Weights of a small GPT-style language model, trained from scratch on English Wikipedia: width 512, 4 heads of 128.
MLP neurons of a small language model. Each row is named by its layer, matrix (down: output weights) and neuron, and shows model dimensions 352-447. Each number is 128 + 24 x the weight over its row's rms, rounded and kept within 0 to 255. Numbers have three digits each.
After each neuron's rows, "raises" lists the tokens whose logits its output raises most directly, leaving later layers aside.

L14.down1085:127166139148128104102098124145070128195149117122136126123120150110158158129097145139172101135122157152130106122171148133094160154098088147141118157119125109119096120167193095111121125109113158108105076123165113080128126115144124133111125173102110142115084113119119150139112141123162099116
raises: "ore", "oy", "ort", "ett", "ie |"

L14.down887:130122107132121099073172139120165132136119087158082108088121143165158098162177121159099077115149158088138112100123088136151115155121125127098132082103150126121156126137154101163149176155135117157145110121100110108156086135157160153100091126136081110114122111147112118135128153128138097112
raises: "als", "isted", "al,", "ix", "al."

L13.down21:096134118111148157099093156135137122107146128089135154110101171152102132147132159106132132125127104106122068099133111098132089106150126143120109114134133100112105102154119126130102123078153132093134143129148163123127150094096160116130157144148136160116146164111087168108114114176133072131
raises: "or of", "our", "box", "ored", "oriz"

L13.down565:106151109128138178149138116148099127107122143118128126123106148134107098140126157133135079120131101132152119172126163195126120128111141116117153123173151162135155152078120115138121132137115107139113142164121117141083131152147126134118114131157154144142124145086134152129123102125054142141
raises: " of their", " of Long", " of C", " of D", " of F"

L14.down471:170125156138117152135162118137132167125135119119143165136099125115134128115123106120153136117130114105097150122125101116155167147107127070145110124102089117117141174140161126072153100129126153155119133127126127147126126134139098159138166160137104101104117098126099120115107149103098184124
raises: "id", "am", "mat", "alian", "adu"

L14.down1059:106092141135132144163157103129160144122145117129139112132108125172145093130091127129142144160136068122102090116144151119122191118168109106107096157125148110154161127109139142117149152121133113168131135147134174170131161122118162115190118135136152153152104135093131121120107132121108134121
raises: "ies of", "eness", "ies,", "ies.", "ion."

L14.down1408:143129125166092099135129140151149163101113097134124110138140096088082155116122139107128135131119097100152170143141127144129098097083088100119123145135164106113148102115109098131140184116121127114075170091140108124149144115100157125101131146112116121145149087144177148105157132093183152099
raises: "\" in the", "\" in", " in T", " in the town", " in the United States"

L14.down1019:131156142109133155131124125134107084099131113143093128109103127121118176120067083101149132123161156108133132144114134126142168103124130123157136149124179155172112122127113123124135116129077139129106121161143151126138148112141127133154137112086114135086118112111141102099110100119131153131
raises: "y", "est", "y\"", "ier", "ie"

L14.down739:122087098068113133109090148094113138130144085153117115148134105174129129134124108103137112128083133126101093165154151134109146110097115095098110115102131169154119103130079169132113102133109090170116128110111126148147076113123143133126151168132100105158141122152104116128118119159170140106
raises: "es ", "es", "es.", "es to", "es that"

L13.down1449:149114116167093124148136129111125100149145080086109134100168157131106088152131123136132137115119122115121095151129159146136137119133115078134120108106165143159124134168106154105146134147103133109114172139155144126063117113107129125188123156136132106109152149077105136108151127152102141127
raises: "ER", "EL", "ST", "AN", "ZE"

L14.down31:139182105123133119147095160137084142071124092114104127128125141107147163155154130121156132113120135161125136123161128106153121163088145117169132146129133076153138133133137163129130139118077139119147147122114133108141138116120133140142163129097089120160133112124071124053181156133181142133
raises: " oper", " service.", " service", " view", "keep"

L14.down2043:128122150148102141133248120121122080136142133165134122139122109128135114159144110070107085115157108110167133141154122130105111117123151127169137163100128093098124110154131157115115131120152130125152082146109168112129161116127072125146139139100108127108120110109132168126134131160130168117
raises: "xt", "lev", "zz", "abilities", "kel"

L14.down1490:109118144113125112146131192150113107119132142100123089153153068075135137157156094106158126150174122127110140122123150154104156125108112116133118119175165077109112115116109114148124138174154112143113178156163123122156100115157108143123108139092169097127160100115173133116117049117106101135
raises: "t.", "ux", "ti", "au", "y."

L14.down1007:171123165137166108164104129158156071113096142135098140122131120155085121140153126113135099123133086096091104134131107133166159140172110146149140088117098114103141130152160135122121132128106087119138086125084140122130117130154157168124124131123084126124170134131114119172127108112041143111
raises: " it", " previous", " other", " earlier", " has been"

L14.down404:156085122085146138146128096156148114138151102078112155130127173080129132132101132158136139098076131089120104143112087138101176144110116095125168127160141128114148104103136167114148160064141147136103103115138191151123130122156127167114141116122128113101134121120114110114095104096115120142
raises: " administration", "keep", " transl", " plann", " management"

L14.down298:103140113137162134121162099121123149142112139141123130156103148091081193115142084128127116133120140121126130166136146104108118148158137110139126172097084121101150148139151187150163136107176116081136079135143125141112105141150113153108149173128098118127111101138134126114150111126149156125
raises: "ended", "ants", "ant", "ait", "rest"

L13.down984:157109107073122076129129144108126135092109147169099111094161084091096110105129112140073099133146098127122146118151131152095114118120103121112116112143127112123098123160089126118152109119153163091111108110142120153144146149113125133144180154092166187130117110104098119112132142147136117144
raises: "-", "/", ", ", " ", "–"

L14.down991:119109175098162128150134120120142141104152138098109171099103115142088146099148131123158119124116135134101091139117133128099169164140116127117130143133078124146128124162114112159160106126080108093149107185127096104107139156161121146092110075169129157116164099112084089156129147129078126148
raises: "ing is", "ing | ", "ing was", "ing |", "ing on the"

L14.down983:117124109146124116061135118108116133127117136111142152127119186091103133111113147126122078129124123111163119173085189127164142118132181157159107146142123142155166135146124112109151155137116139107200102141113115092081164110100103113133153116106154127133130100123118110132120154102128155093
raises: "lev", "uis", "ight", "ome", "ast"

L14.down851:103119150164161123127141144132129129070137159104113169098197093113116088109148129106174131102112129134114144144125150125142094146123116148115145144114139106111123142106127084118133110154176145094133154136131120129134091151148128114155153100145169153102115133165151119155128148112200149092
raises: ", The", ", the S", ", the", ", S", ", C"

L13.down1342:116134138094085133156162118080146120147135133103145147075140110125134110130106154144125134156150127149136130143117147088132149122108125108166145100157183072108149168113146161112134171148145120102156119134168172099154108188138158135115149163124126171169112121180146108115139104113178157107
raises: "\" in ", ", and in ", ") in ", " and ", "\" and \""